config.toml
n_layer = 10
d_model = 320
n_head = 5
n_kv_head = 1
head_dim = 64
d_mlp = 832
vocab_size = 2048
activation = "swiglu"
norm = "layernorm"
norm_place = "pre"
norm_eps = 1e-05
positions = "rope"
rope_base = 2790.0
rope_fraction = 1.0
qk_norm = false
attn_scale = 0.125
bias = "none"
tie_embeddings = false
parallel_block = false
init = "uniform"
init_std_qkv = 0.033
init_std_o = 0.0
init_std_up = 0.033
init_std_down = 0.0
optimizer = "adamw"
lr = 0.00111
beta1 = 0.9
beta2 = 0.98
weight_decay = 0.18
lr_head = 0.00646
grad_clip = 2.0
warmup_steps = 423
schedule = "wsd"
decay_fraction = 1.0
decay_shape = "linear"
final_lr_fraction = 0.0
batch_tokens = 32768
seq_len = 512
doc_mask = true
train_tokens = 171900000
steps = 5246
dataset = "wikipedia_en"
MLP neurons of a small language model. Each row is named by its layer, matrix (gate and up: input weights) and neuron, and shows model dimensions 160-319. Each number is 128 + 32 x the weight over its row's rms, rounded and kept within 0 to 255. Numbers have three digits each. A neuron's up and down rows have the sign that makes its largest values positive.
A block is one neuron, or neurons of one layer that tend to fire together. Before each block is what it responds to, as a language model described it from the Wikipedia text at the highest values.

Description: Final piece of past participles, usually passive after was/is/been/are, e.g. sold, cited, needed, completed, before by/in/to/as.
L4.gate186:098089096175105133115113116099096094159124115132132126141124126122120085122130124133123166136125156117148089175135102119126105158134208168099090188138084120171154133153120124161125120189107176077159115104131140085129110104155090096112126135116131091088118087110065137117122143156152108145128097116082105111117169132152157141118145182159164097098150153160138096119093207121167131108102146172142196156111167069139138119139159126142129078160152164097074132116078115115107125117130156
L4.up186:163156119193165173129170122118179166137177133105137141149149135067174119098116126092128131072167079137115139138079142132117082145111129117135127173174165104131101060136126146176134160140092160116151136099158110180134144111169144085158179143165130197162141133120143142036110124150055093108150099026125159147188159137158108094153131184089106110144059143155149135098159152141144108091122202159159140166133157073118158189190074061140166125088152122129127140130078126139088136103113160
L4.gate525:133116116151141179113158145086178158092125135103168161056183139162109139097127112113109147096094136179135063150164131172176175150093146106110196138136153127197107082144137171196083114110160146086194127081098111104074172130130077157163142130181118104117201108118090148137143105165125129126106150076113057099175136157125176156190150105077143151127107178125150120113132193139184088086159076102150146140144073141176134136144137162141102122176134113146151114185123163090096114102195165
L4.up525:109131161124078127107144119137104112069110167122130075114145118166170123152114111145110081097126073089161137137125169173153219135097084096116121119211096114189165108128141137112046112112056136112125132161126117178140128150146161137095071157128161149109178178086127102092123134129122165111156141121071063104174127121158125172158111160176062171123157183126161140124082144162120112126053090176108188182112149152179156171123133080097126166166110113129194138129108169138100093158120135
L4.gate577:161126140066079178096156122127156180109096064159125173104166079087181073183203094096050140120130151170105117148142109133148112127125162088136096163123122115152163170131099165157093153118131194108141079103139127095081118100117137150134116140077157176158201114186083142139139090123125072139154105146104139087133090144150104124141160133181168088096112131114097107155158166139212084105148083121122089127093134074070118171139152148182106141155070082083071146168090145125103161137149132
L4.up577:180148128111144136078156092151164154102116143102107170136161172098186116154182133117121095179090145139128093093098077169143132138109137170132118149111104115110104053129139092089175180085146095141100115096205133050169083092145156113149153184162119130134134155102130134126149079131110165110153104087140085091126074183124216150092198134139145115102101195155115087164136104133131085148078146119108131119129176108126093102102154092206147122149132137125138165154092101172108129185117113
L4.gate753:184135151116185150158094146119145121160138085125143118105127103138073106133086071115112178156107094149121100131145156141121114125150120141110148144066138173166149093203125142173076109092084163145174078058108108157071132168130136054169116087105163116090153128113113126121121113143129120183102076109107111107169109131123137143118129118071178167093148177105156097111105123152170166102163120171086076155173151127128115183121170130186135087134159093121114141115051067141141135119175111
L4.up753:090171086127182091082117090125122138181165100100151120075116111177111123126122060143114166157109082139135113114118058129038126120134111109163160147092105153189093104155104127103125095172137164160182160120136121128150197062172056150108154099154117133078177108126124108156057116152063139154132188123141156093134146131133065129139134171165097096124195113104093139063107117144154108132173093109101083109207165117146144194068142128099114159115158137118100098167109113146129134102103166

Description: Periods and colons that end a paragraph right before a blank line, e.g. "…in the film." or "including:" introducing a list or quote.
L5.gate785:101173114164126144120093143113146160131088155141111225132134097143148082146169117129102102104081115169113104126098143143126104153162158113040126080107212147191162166129123104168135165174089119129132088085137140112157136077117148148182095128148084101099103147147114070146144144093055112148143125104100074126110116101132123132091167155092084124111181133155091165139195146184140106119157133120118103089127146115130071142096147126097086110102106118150081104214078145069156185155144112
L5.up785:169104071149131146153119126112137116124143186121124200131131135094101108129177097141148155077110095172117147110037156194126162145126135153094101079117202153191106144150099134150083091130177116096177108089121184142166117076099152131164098146151107145141082125138107090102144118095092147128143154110146088186131150084112145152144152099056139180092134099159063119113151163155128144093149146105160106111151087113059111137112140097158149162075105124115152113198090134130191170189142184

Description: Past participles after was/were/been in passive clauses, especially "released" for albums and singles, also presented, survived, held.
L5.gate580:142164099113128111198138139130169120159149085109089143071162071177133105121081068133174206093143107138144106141122144083093087040118055066122104126192106123173105100088126110129115129148076163109129130116111098138069115162193106143123145157121156177178137140053112174158066123124092124144104137076093064100104108114091113127150125165136125157129152136076118140168151123091155105072187117170116106184123174148175109176168164170138156132155122063168175132087104125152120134054107134
L5.up580:128115048086154141140098139131162101103178111111164152133142135174134111069144113110191172161143143164104058102159127138137080117136133147149173093190143106139120123129070133162166100123095161154136120138120070089116125193186081105118110118138157099108100117101088166113106115142083039147062178069170078066184173062114114119162137188130075154124151144113153108172086146058171082125118145089120122144097150164143175164123102124132149117173096102137120162145117133141127095157159124

Description: Past participles and verbs (often the last piece, e.g. -ed) that complete a predicate right before a preposition or adverb: was ordered back, took place on, was held there.
L7.gate1:117189150132118105089160137120165154210116109110074120108159144119124161164087145100154137137123123132123130134083144141096129117173152130066114091106120137167138134188136093120104190084107167195123139094097032129125093099120172167154138164148154128114138144162174185137191177152088101136166144064141123125185105154102136124133060163128143084131120086154074067168112162133098076159177167102133128107119154166152095164098104123095155075087122156165156095216116106112121152103095140
L7.up1:122144165143165120113107087114149169166091113061134132182106165140113110122092105108116097107183164154122142116107139062098068147131123108133110114088067156179105180142132124139118071155086136110180098136124137087126121077186139150174086102109100147148118113116112163132120136174101145094123164103121123139144147118137105093102164112136082101095165139157101088143111189201101117167130121159110064110157104156123115128087116116075089104102148114169092197094148174192110120079155108
L7.gate46:151133092030188114135081137143140170175206122144122163125140129132144095104162116060091137140120134087132113132156103152159124099217123097075121136098085103134164081088109109174088103123146105151060102119134149151115107095108049130115102168124157062133137146134116175083093121076150128131217153139113115090136114139101131160091103173125067160085100105110134102127153134174094103156130161075169177115146157141129096151116185144121103097173139162169109130134130105137148132119096141
L7.up46:162039056136154089210112127092096180127130113129111064117131108137057111100156085079119171109067200093140065150116111116139190131157139100143131175133166200115180137128113128124122098122087099151053133163109133194129096117147085170157117137149136142090121093100159140142139105137168078142163118125108102108148106152115178148084168188125115158107099115071144087153128106145134111121141175118141125138100115107081088108160184102109107083053088135146109133097124123141139153144109118
L7.gate52:121134146142085138075120165145114187142175091113094137113103056167120109147102121143118186100122167199143105092137081105107126107125138085098146130109145054141065079078103123103121129120111163147159125094150086138096087101127091170121141165165111115113178095141135128127137149119111169109160087073156110074154097105125106138109158097170209140118071194124108116142157120123161100080194146114069093139198088173096142077112145167168166132102158163165111147162082163116185152099137173
L7.up52:133111164113126071157106108167054189094126129148091111144090116139115125153119132146190165134101118124112110136154094086120121131106071126139172116103053113124127083041132111145139102183114113117129129071186181136110066140144125156108147149140083156079189130126063107111107177134136117103134122075125105085141098178162135161140109119139140170097101207118121113143119141118110132097121159168092139106164186167089097158107113113118178168173123135126164179152097168085137082103172145
L7.gate134:141138131148160116088142118127100191160125115193105102107114114118160052179080135173121179087117132086114073139160078102135181136115088101119139125078138091160114154106096138144116118136127075149132134118132073176154122084072170157110123133159137136111177103094133113112155123120172137074183134079094130119184094067128104138120097184128126153068185111185128121150126142119157172112131133198156141160072162105128110136096204142106115103101118132132110159154092154138150119138113091
L7.up134:168144104085177112083152170181101131143176100147210138111126115115107106147075123167158253103156122129134100120109113169126141139110109130145128119126129126135156166155086121174120057109112105117133124120121087148168086114138185093177093102179099165178083097140145119125081122106079126089150140114093098087116119060128111158143137120165155134084173110101084103073122179117119149143069113175108169151114121089059130175123144120153112160090154119121116163088125180152122146146081138
L7.gate176:167069128139150105101127104124161083126112074140103105086162130159206122148054188075133197141147139164122105102138166072077201144100098085115139063096167121159146152051103159076139087186120149168102178127090091119096152118141135084072191136179140097087178115087115115125090143157124098104128127112120107077111141176122113137123164115172157153178125150146136161066162136149107089138087150081021141133142121097163133137116123131115109081164132161141173122123133161113104133169124119
L7.up176:101143076123157079091174148103134153167083169113150176127157090125097099103142131160120167126128168127147150092134146134083132139085103135116058153118092173088102126134151131125130110156114114161179145191160105116102192124148158153103171132134091158107114122078116154168103172098147132141191133029160157097194161136145146146092083147125125151093114158136117051135106050113122100132105140110143121160147148126139113169117127080131191109134125137189132117150099202069142156111085123
L7.gate194:143087131115120150120118241115174077150107090112134112104121090184092096069093186115126096118150156173075171150189118162114117119163177179109186083117185088122143121109157132147132119135137118134105121090105142162097145072125145142162123087155112137155120116150099138135153114149156154056153129155095102191155074119131106114138126130167154078162120125100140155142152035128093146117173140148142126162157145125156108127066107149117132141128126108080142165096101154134155058144161138
L7.up194:171104134080094150064090133110123075070146070124117111070114086151130139114107173117150100090134140132132171135143100106137147154116155088086161162155150142079090133111166175166107131119123101146161139121135138160067125140163111152162101058153091104142147162169084127142164091143151163016144200101132095118142135105136145158085117178153170072103168101174133114135102123131129100105182096094154102158175185140125162094117113163141093154153153063114091126086155172161195104130150174
L7.gate284:097141139069153170096136119119163159151167136155081126167110166146143074104069093069108103104118142157141120120134039160093127096151141107161113131123114125133175096106122111150165149077082156132164151138174109156055121100123097071140152176068116113132161172154096143115161101084119110123148128143163090137134103140138159075138144107114148071127110127221129105173157138130154129158137174110162162145114122095179156103117049146121103113141165114179164141199125136104157057121080090
L7.up284:107122088119148109117105131161163164088106150115163134187119077144108104163178109134109132096158108153135150155090087166094171098132117124089109127131132164082089130128066131101153091156100109156174096135130116118105117140071152102120123128106172174162062148144157153112129106173093086178134203135076137074180117087167104229106075152123131090114153073136131048184145127134098073127146157141126139139145153088090154183152122058157147088145144137159116131084135148161145167171146140
L7.gate316:127064183115189118081134125098151073173092096147097144095147087138126113142087145066199110106077146123123136174143108167121109170127079101157148146119135101180183178068091116107162129186137172147133069135098092085088123068141147099116127127190087148134163181151122109139181105106153144138199089116126114141138133150160158185093138141133139051126134152141078107124123148136148156125118116089124173152076149106127111169141121186143097134109124137140160177130106158140141174083045122
L7.up316:177087155140130149089094099147154135090155111077143168161142060111096162118123180109152103173101190117147129143153100161116146186134147113102131163106103152159183184115135097130158085144143202131108122147101130111190173119119089157159086168126124076117095140170154134095151066116085118119209149098104136135142165094209139166121165114137089117125125147097184155134105076155193150086071163056070147155190100136166130162125061086157139138147102106138156146130073117156101169063073166
L7.gate394:137139140110088108107137146103108105129153072147122190123123073086165144159102118119114137077111089112135127131149094171149111150121069161066162120092099110181139146181124130127137179081103150157146078104148083149140151158147165176175097129102146109134162150140078127110150111128156085130072134108089132165131135152102111136085134135139145070089213214154099152132141127051174121074058119148118096118110170153121076111151185167173169094058135125126158061156093127090182164076183081
L7.up394:166096120103136083085157073123068115104174152107174140152140125163114112145122139121098108116162105103175079140170071098139091200077108133074144105106157091181105166180129112113122118121122116174174118090142121146137156169143175191154120132081181065138164146168118145067190111135064067129103168163141149124120150112118146128098112168142106109127154153179120101198110157139161115088093067110138122114132181124157122171117178123144175140119144120081064147121157095089166122135133109
L7.gate413:104169083138161115147121072117119181143101100122091130032171152121115142104110109132094151121114165112117102223112106139136118137125166152115108091114150116207132126140096133183152109111137172135174120089129097154132072137107181141138106095110121167104156156130154134142110149178102090135143108093182119091107145149137077169069100175233072155137134126128084153125153107085117087165103178154113129111069172156155146116119106176133190095164129130152180159164090113107097096115110061
L7.up413:183151094115176163118116055100154150107102115113108101099133063157149122128092135127090175059091079120129071094146111142113136185156123111108139154173076177200194099134083094167205159123112128183195077147091207149116130165140094143112148166124123138123108108135092118194082109076133101142129116124159155092105142115118157192084138105150135045142174124137019133166143131164161116083158163172124135115144150094136144172190091086108163110116130184144119142095142096161107187070173110
L7.gate444:075168138099109146075172125130138211172111117140126091112135170132165152097168170094156131198080157093133106158071157085106063132136139142126160134094104119186137056122131172164116173109123112137160064097100113165155172107059136118151152111127124084128112081193115089128171154140101110185205173091033106129143115164048082084140122158118085122144122062142121171097152131090102098156167144158117123104142166121098103157077133132121141098196170162137140144118136090080164143175122133
L7.up444:146071117127090160097112095107173121104115146074135138110162144130109126151167101141131105175106121113074095085089115208133111190144134178162146123146127159138090140082143165138143130043118126088127087075102167109196115154087123129169146079155121050119066096139144105158155083148055111123098174076099102123122095148153126109173130094154179109154073126117072168132125138143117145145139126171077105111226136073093117162100107136121105130077107143154141201146136113089159152145141089
L7.gate489:150189096095150193096125068074176162188167064068154157114094137203107065125140133091112168142179107154111127183160114160116093144116124103117083142089142076141121087133094120134103125068119132135156136082138151116129137058129201081122076103112153132134087090081146142113139170164121097127153090092123069130144092120088140138170111163114171104079184161125111127165153180177105120152100135149156134198134106142106151127118131200147169095106082131145105157149090137180125121126124123
L7.up489:148148075101126176113126114074138101165145146155140122107173117173127075108158174070115136159090121143132143144142131167120109186131131146136075185127138093165114162148079117143152136141154151117123149169128144142161105086095130120176132093106108145144142116123091136102118130158076097115160076085113091150158039086105116070129142108128143090132144068145126159105123169174113116159085133133125113204135094165143149139149126150114183101141057112125104192144086161164173083152184139
L7.gate651:141129131112121105118110053143174131231146155086128150129175138105156098167091121136114121104189098099112123159125085164114142107172159094072149108182145092147166123127121131171144114146113076173129117170127114150092142090111153107094106143051132110116127145103156135080101154135095100095195139082091149084140141138097093148152108099140141193159157119113167085116204180151146190134111135156100142186194111120165078132079162096102137086181069153097085125097163144126147113115115136
L7.up651:205148147114137118091151139135101219124163118103133177203094114127113116117116164110143145148073190142151116128126153131080135151124100073121090160123058167128128125127111150137178142117087144194143140161132111094125078123120150137101173117118148166132127094124109125165100189107106156164150145144125055125176174085114173160082188115185119138098178173140155142160163123138097083130113118118111120190149152144145158128080075173171109186087167183070119173132128120173143163099084119
L7.gate676:149112156098124145088126152143108129108153141121173156077099122166149137144117168100134181118056108097191067130145116102115089135156144098099165126153168127158138192063110182155136105170084087131136073080127092115124113133125107117138143108141161085100074157087139125160124158165132132115120157101103143143104106133138141123067062128159134069186160153109104168153141103110079130081140109147154125130135104142105193155134121151100073125127141152196098162138075155175150161082130078
L7.up676:158156082100081159093145130169084161124096103122129167122122166146135120207085152154160097157152101103105067162098115114130087185099209072077185172179115097106089101108081100178137077096143165127179121113143115127161210128136157144104136160145136140133137106104090144157072146122142164123140103070144080101127115099159137197127080090140118107146068101115135081183103138137156145096108130146146165169153135121106122127102127155188113128110118157158085195104066128123180143083163143
L7.gate722:084169173109188138138109100043105120139117101128153124067140101175127087134142152093116185148167141127126107211128074094071152147136149018156113099085172108163134113095114117131123104079117155143102049180116105150075093147070117130036139127146087119072146117099174132075135143152104128121122133115129120105148089175118061150075129132149113144109077182064075133136161183120079145117126134163085132154165192132138097145084157161150142091116138142110152109140098107102065122185122127
L7.up722:135193089110124113172138102121105072091150135115160132124139149146112076106139130134096119181129144127169103137115140158185192113111129120165093131125129087166114126127136100109113108084107222076110083169114167135099084157076130127063122151161092084024104127155094111122135157131164090111165123104156142163133112114093099112155137170146146140103124156078143157128098167073114125124161178105065111181134096133142147120078108191126145159135169107134126086158067103103129137215139118
L7.gate800:156139185123128140163128112158145216139158147134133152087087069115146111179146087098107144098119136110058109071126097085096111134139129190167069180137059158176098126134115094148157087146093136098112146181093116086131150110074147186149192177101177122133119114157132163103117141147198137140147121123102145162165129103071150118074108133196154131104164120102154137163122171143094220101162126171142124155135122193106103208148106104139156115137131104147109135194181140069141125137127074
L7.up800:108152091121105158162091146146180106143150093076140188135156099149130117158189119132082075128114123110155106141170141139115075108108194103114139111115116071138124100153147138157109123094164143089073101123095115084127146088160119139109090076123151113122072094197176136136085175115154103151111074156117106116209103167113110130153088131123122146151098121134172176140166158255083108115085090062045130078111087168064162115141128130200101108079093085170139171135135132098094130150078145

Description: Periods that close a paragraph right before a blank line or heading, plus the "re" piece after "sc" in screen, screams, screenplay.
L7.gate26:079132167144186128147188160156099141095170142202142143108109170113166112140107093067138117154114129132126111094117117081170156108174137100112169160122178150124156122137086153172087189132088134114156094115133157127122135126135083150141125147131097117119147136065100082046161117114122100089164117205111085146118070122136148075127147098192118121075123154187121089190129144120174160151119128157116193119144118150141125128127110191120112130154191086125066103131149079132164095189100128
L7.up26:138159115152144166091129139139117150096134113111112144088134199136119127132175174079168146220114130094110110159137131094133119128080198114136132162081171110124140079172089091083133132090119083158129166129119115180160104102136132163115106087118154107114094147093162125131151073159070181090056163106123108142129132171133123067150185119102095121101074220141069173152159164059112122171123185126114117144141171135126202064115162105119108178118154060131137122147121124169121140099105096
L7.gate90:109119117057190120099144153133132146142158140153142111124097114171186089128154152150129080108130106116112158129124132150100104157141090098104162119082100095088109090134075096141068164189103151156184119103149121182122092105091078131150123178122080146170126136168183110138144110148140106146120121141089132153092157177133100074151058148080120168091178102195107095118115147139154147173165145081178108128113072161145124131095147102120119096144170091150170183052076139130188084159162115
L7.up90:150170121075145059158075152227143107135151160174145146121159137135125127090089095176153115141162145175091115129072181143169162133138110126174089124127169122107158110170145134138057110124203181096136150096081100086088105136206152128165071141159145132163130096129107146071117175151131108181094114070081143072116098080141177138190098142144131153145132161093132131119156179142163120119152096143087103151169120131108165098163159128108120119126103108114089134138150163174109141095170039
L7.gate124:098101163113105128089108153091122143120105091105150093165091177158132085130132149086103182132093154153104139172112130099117165144191114087120134138135122167164190186159118204141095145151087126124135122143123086068154169103112131140061079115153076086148110040123156100056139149129126154180136160115092126169126150059104101169156140158134143114140185185136186130141121098099183107080130134071120150163150133094108157151123098138201106170062141137138142127118099124155188113090086191
L7.up124:123160135166089127109113123100143140113147093156145077177088163122116143129081096088104092108152140173162143160102132176131133153128122101119130076137144092155147132135132178128140128114070101050093128098131120159168121143102081150181125164146193082188071108124120176158146111116144177167129146137094157124144097070125113122101160072063142166128143167192155137145131075127070158091071154104152151090104169155176112112132117114118154197111086180182141152089150065089184124103164182
L7.gate178:101171173120132132166155119105094096155131110158156137153125066143155108106076127121090092090104087151149124092076103165113101124162133125103096087082138140129090108144126102081167099111085174199182089128089129076090179063119149105160124138129142126135131122102108024113122137090190142132110149089053134208145129118106094103065132165119126086100191148178127130136173130132169153112176136149140103129142114125163125177118163169211135139101163081187123129111105157135170163077092088
L7.up178:138167172131152093174190131123108071106132193186161094117079115078136124078075120102100116096106124157139146133081104151114160131136110137110058119168100109109099114115089122070156083094142136127127095115098125142103164101112120132142191152130126130121150148109109049099142107100141166110125127088063131188148158108115101105093161179111088124122128105165132113143185168131155100107152101067149114141134102086125128200097161137163183164168104139170091118115142165171112149106105105
L7.gate183:069082108135173114127021120158130167150112138075211131148118168101128182106131198145104075124152126094092103128167165116079110100156146182106111061126057164111097142116145131151146075129116154137169124117136096084095157142079158071057131073135100135160160095055094106083135125139173157188128077137107157119096101160170156093121149181133082147119127117175071156111162136113171142119117114108137101176117089091155078133216132114144087142148126164156131153155122117098112156106165177
L7.up183:137078121131148060137089080155149144121119127157156086139121128091108104030177145097130119138164128100079128152114213130140141108177174157169130144122105128100071178149170124147118123165100132139142096123146132161093117072108116105117165109131136169127066108144153129097186122169176181155161162111093156207089123207092193127136163168125119109099114125124114087125095156087118166128138113153086173146104114126095119120123195046156137115127161152107161128115131146096147129155106166
L7.gate228:128166195113105104177166167112151148145088161115092101084161125141100173150149142108121128102159156115063122198109151122108102134141127102089126077133143148146098180140131158113106172120070143131147116137144107151108188085100109071046072116138161151211123071115179135121128120155100185147118083170075155159141107129108146142170124133103109085150164165135164159110146175066111129150175095114100102097173083129128146142119202128146071068094123108115173172083128090056066078173102132
L7.up228:081107125148111116116139144181190091125111134144159086097194063099124203115162119179100121114147159090060160159117152116108151136154131101113112116101164121097129132166072130095128109143146142097102124140159143143117132131085075120111085170134152087184104082138108191108106082164135152119087148137076163123150120101126133170134137096138104072207104152157166152091108152099108115144178152131134120104189138109100165188127193102142119107094163135081132141037208109094060114196096118
L7.gate274:144125075175151085107073171139102117158109155152055177102109182105130134085069171062163149182156109098160115174230114180080134110154075138131167160145133121134170154114123169156128107137145117082143098111132103149089108160142157134149131179127141138065149184104157209081118156129123130109104098075149146155050127112137127110145173158093143086173091147106111081140113113113144099111097125109086098205148117083112080112129142192103098100145141144137192108164127115105124171152079149
L7.up274:108096105147117142118116088099133150079106137073150097110116114158136129094131089080135141123171145129107111174145136069214086185122104204125108120050116150090159091201146166091172136119109105131138149099134147136097175161103066158081130131130144145103129117135123110093120119106162177137073128136105127140138127112123113140152109132163145084071164138116138139132148045185108123147170162121138126115133144116147158089119191136076030136146163094134140087057153126076116170096173127
L7.gate322:106078107131172101117105137090087135137115128141099161108126141132158169115139152119102165107124141199155132122104137102099066108132160119116147083113115108129111158114172132095156089095106184181173160155177166139136121113140138159094156062140066117112143118127112119055102081125147152115141114130085115132038140140162199133113165188124143140063113144159138052122119198074183078186142127100104089167145149143107136148107181134148149062092129140112155192169093080090125090152133137
L7.up322:123148100143178161100131140131192178092136169124116162082166115166161145144121175129108153104115175214171152121133147139148147139141157161096165115058096165186107146136074135155172156148126106147086129140147139150084174083082173149107144079167088069064084124156088116152105117167099070115143137062110066204112134123142096113097149131077142106106158140097097138128122190146133087142159115138126092200134156125149121146101063147191089169087143109122115070124152101157166150138090148
L7.gate328:112150159167132148163172088084129161190074142091116170128144129124147135134145087204133135117102129095149122118113104108196139059129113091127137115148066107138145070120173107110072124171098059166163107134096119130088146122093137069093133138142155147138107196121136108110074158177157143177103129141164129120081104165125067103130112171092157134070077162146130083134117120055136126144155096103141135094142138143155137120128137099178136076145175103152129149206146125045117182121049116
L7.up328:155146132164083111148134117138213126144086147161137089170130154124146135172093142162164126117050165164151175116087192150142108061107106160166133114175112144189118092146116098142096139163168105170158100105074056140105113193086101148124163114100115110070138103166169165137114113136127124152076135088131118145125127159099140096162090160154147076174059163098129110123132092133106129177110094160127148182099119111151142111115092111129114165141148086149162124178137152123106201177033106
L7.gate348:092073116105121132135145097110137154109114098153157115082118145111143113166115099099061102177125148131169087131157130174132141144158085114145198170143165103143147172103117101152075115107067174191164126178149122115048060088140108088163121091166089148147154114069086154025153172095115128112132145158166094116087153107067094102147154050165095094170160149090137138094095124136107112126107125150160116117136109139171172125152071134128105104136170098111086156082158158156114165166128155
L7.up348:180174143114096112105142132163164102131118102146158099143087122155128094089122099071070085195119140141131066125140136104133111156154145117172159164056141132140126098154112122186089088140094114152105165092072191106120134128174113113124121169117098144099150095110130099158102075075134163096121142115150079108129151119138194118135135143101126121088115161175126207155123162156105198151130084171138107087091091151102138091171088088131137187168160130065147158099089118119165101133187149
L7.gate371:135157090177116125103141167185094123072182115108109119130108093141196182130143147183154147111158116162103117117096092089039069132105099105102099098160195069102070180120083140151139076141167128117113165160164133158114157111108151100101070129174067123135071112106122145092097092152142139134152102110079136087146123146141107148119115157159105132151135117118140181113170156144124081148089153099151111122108085097117157166091128142136063122079116164125131191192170092090140159084131133
L7.up371:164088103117173110129121167139181143128149147114125130059173136126164162098168138098075094106138109153146119126191094086128158067156129143168086117089147178134127112127153144168129139173157158133134127117095161107117154092089117134199172102108111104153105078119131147110183149126149114093104090166099124148126149118084133094140160103086182085094132074134107191129114204130207130082099160123102128226122113060121129136126138194116056140137152129053091203069125115148148108076117165
L7.gate454:168093157070076174133115149104112116132117131112095137174157127103142137100125108118122156079103093160094095112133065124161087202147159143129109121077146098112054162155069143130171175130100174098106152134109085164168177109112111140137094144067164100159188144126061098149180172112092147151105080219116129112099098138126138090152157112139145100169166121185193210154113130184127139105105131100070094190143088149128119127141100114120111142137084091135113167152156170128172152083150182
L7.up454:137132118166147065136135152126166170135130113088156159071227115108068134100125225124197107154127108114138188113111091098147125137140157104138142115108115142142123104165172068105119115135158119083148142144159153083121146148171171127186138150132166130189192119140104080131145149134105138120135141124142171182104108118126165109140175149078130201165076078119094094126110083096167165116093128091152086057140120107128084125114102143134102085148084140079141144154128131167133154127156094
L7.gate551:110151133132103095122103139123120101104182128066134102080118117143191103165161132108171069160129117132109096158112155089129082047142141103090165167122162099099113189096146099180076119179144120130145148148129112100121132128102126123163082187132185083140156137074139083112114081133145147121120090163121182126076079133098097162095122158158034131093128090173160185054126125129166143088146119143119142202172170098101088110145154183117055093114111113095114105163121110118101105130127120
L7.up551:191114121070130119119114118157096104184118161091098149163085072147115166127122112110136099089157135132125159139112098128144153141127141189071212111133123126095117133141092127157099142120177112088139113078116107139093109121078064107122118107132143195156129159086119128068083104171085140119161114071153134106091085083103112167141136087091188118147151176132128117149120112110185052142116155075119111149183152116053115165103189131179097117160117138140138116100125073118101175109099211
L7.gate611:147151144122191108107127163143086099114145111093091095088149156137106155101141179161152091133123156137148109124189105091075117158112150112128186093107084154113133169093135140110165148157159124129139115159157109182089113136094124140112104113144073142144112155096114098088131176102137141092140112134120160158131164128133113080149067109074121079158225071117146128119144196151182143176073141098092108135162117113070154198179195195133163095145147111083167178193180162100143160137143123
L7.up611:115122087082078086117097159109099162067167119150173121153099107124164129076123122150120124107073125126163161050180115115123164130123083116203121110088166109132087098192070145086093154192097095111120147099119168106118142140108116118191098084150125081102105185106192079121119129157146122109173120107104119128140098089110135132108097147114074072105147147113132117142106182115138153127098079123179177140120131123106092155118109159175210153150107071107099141135168149165078150120075184
L7.gate765:108139117085113126123153122159100149194122075099173125151151063074141080146130120130141128125099128167087115104137173088110075126157158159122153123170121118140171106149160103143140113125084072080096152192115158117105149124164126095132210113111119119155092140058095074141067146105130178175139120108142154130060131129068089085121106157097146165128152093117153111150180151150150155119135132124109089134093172086148047169094146137166104126167148116159107075180150148038148116122103097
L7.up765:087074106081163130133153130197145172102148177153146097139148105099168106177121135104153104110151165156150136117141126122092057078159156168053151155135141105148153097158183091136169114126133142150129131179137185128121128124177127126171135172097169070162084144101087134097114106139096114210142149094142160121068097112134095157178086158140082159152083111118173153165159114114167150146106157099129143099134148127089099156116087138121072104185102124138113143193182180081102144170060172
L7.gate820:195130118102152094157108129140172165206180136103129117087180150096167172143144132121118126147119103113157102068115097156155106122140167134114138071127121114136106151172168112077108136161114138154114136124049115080139157126165103140173103178115096121131145087077135076090147136108199117135127132101092113122179143138147145125109124153117089081127148123168093062117153193083128160099146057119114125034113046168153140137100128129175110106094163117123120125142109129145137094124146096
L7.up820:113121090146135105133117159132123184134124092114077192154145141171126129142150119151142111165155133106079150117090086175181176154179131121104116060081089121155120138139166184134160134155140091132094156154144234160155150103154084120088173179159119146129123061124139092128091162088153118142141119114079113107186119184214124099175218148118124152111123154117079108142123163099100155174106119109132076081160115110118088093121137119077135057072156124144200165150086127119121135191150113

Description: Sentence-ending punctuation, mostly a period, that closes the last sentence of a paragraph right before a blank line or heading, e.g. "…turnovers gained." or "…Prva liga.".
L4.gate436:143102165139167115159089174047101100113162111135101124155132148078181079068126109156122125115079102162142102127140165123178136064121129101088120157138131145153110170137149139124173106123156145179140096137136107120080115109134108185148032142147109187127117146189128109084157119129072099069114110146095100142136144146193128171119175139093082117141141134121123147077136143068160176135128120101052082100109169128195120112167169162123130120103158125152135142174090087132100136145124108
L4.up436:138215128139094138134056067081178155190124142150139177130110131125097144159153078113123118122093096136167156164132058074130105100123192129132109075122136118116140112134139143144199147047151175171128100080100131062043152138169115111105144096161125166171107141167164164139084087133123165137180092076162170121069089140186089143117139116187144160140115104116131141200159138147111120137120126132094115107104117120131151193131188183110106126130141118128106131149109140089103101097126134
L4.gate546:094126093116170123203190134125146079078099143110126115048106111107147143136094159153141101165090074172150159077110067176104116112160148128122097129144139139166212111129133076117183172139139130160158086109119157140194150117170162166194089113153107135085114159130127103106135124149093129118201164082139071139072132135093141138132161132110114183144128115219111107155158149105174154142124157090111162094164162017118149114170125062104122146130064105109164086177099105100152185127180165
L4.up546:172155099136106125191103118091199199163145060132104126137119083127150113132140151095133121190056132166154124143127138111135136135133124137131124154100087154102134135133072095104096097133157085180120112146110127109130169066130144089120081165097115146174118109103125095111123132146106114138118087103090160077069119118163161120107121193135094164133146155091075144117110084131073141103136081171153074114158074178123132142142111187134100168094105167166151161109126152090091108130144124
L4.gate608:173200132176094088147067113136157194172112060229119146078108102150173138146153211118099085183149137164160200118160067076080126098157160145055159077100146158137128134118110134122115144096179090116103113161162149084134134100118176152133090133103106125155113150095191102082100130110121142124188095119124122133080111169102055177125131142134123033164121112132148102145119134134133141150135121113111121134139128175097097169069163182152057119091134078165127151226120096171166156132139125
L4.up608:093151165137081105160213144159178146090145200099156115143067162148107110068135071166119186155099125114174117169104146117125140181156101127108080193079161107094138183108124084153124100088142190121101071132138072152096101156204142184131117159186130161087169178218140138132117078117150152081093074119120125108121146097147134143116095133175149099113155179139145059116097144085172125073126129163092157126090165100066144134153129091133121031098138130109102127069080126136140147144164111
L4.gate771:122237126154163147134039099061122196128177121099087138041126130132132104105110181108108129084071138155114127142126122124105091155095087129093134162090152186184151155121148073113101149131109189150075172134207135140094085111133140095099091142159169080108155123157148160139130164094165147167093148110150148116138145073107160153098178168136113109138178148142119121105099225145161081149152151075117131128117154105120210176159133144163088117115149109083120112091108113113083127123121179
L4.up771:116137117102116100145117115151134077103115150115070137134131157130117076075185142084115115137184121179097168135086190133098162118113126121112177050175128150124134166167114172164105113115088119140057214153161137100104109104155143071148162159149146129179156150144171150104094128111148113100142116116133108129123165114161134113108233163084059056091077164085136101150143166134093108190104097080094144095140147133194105158104187103048149104171098142093203137151155086110091075144160096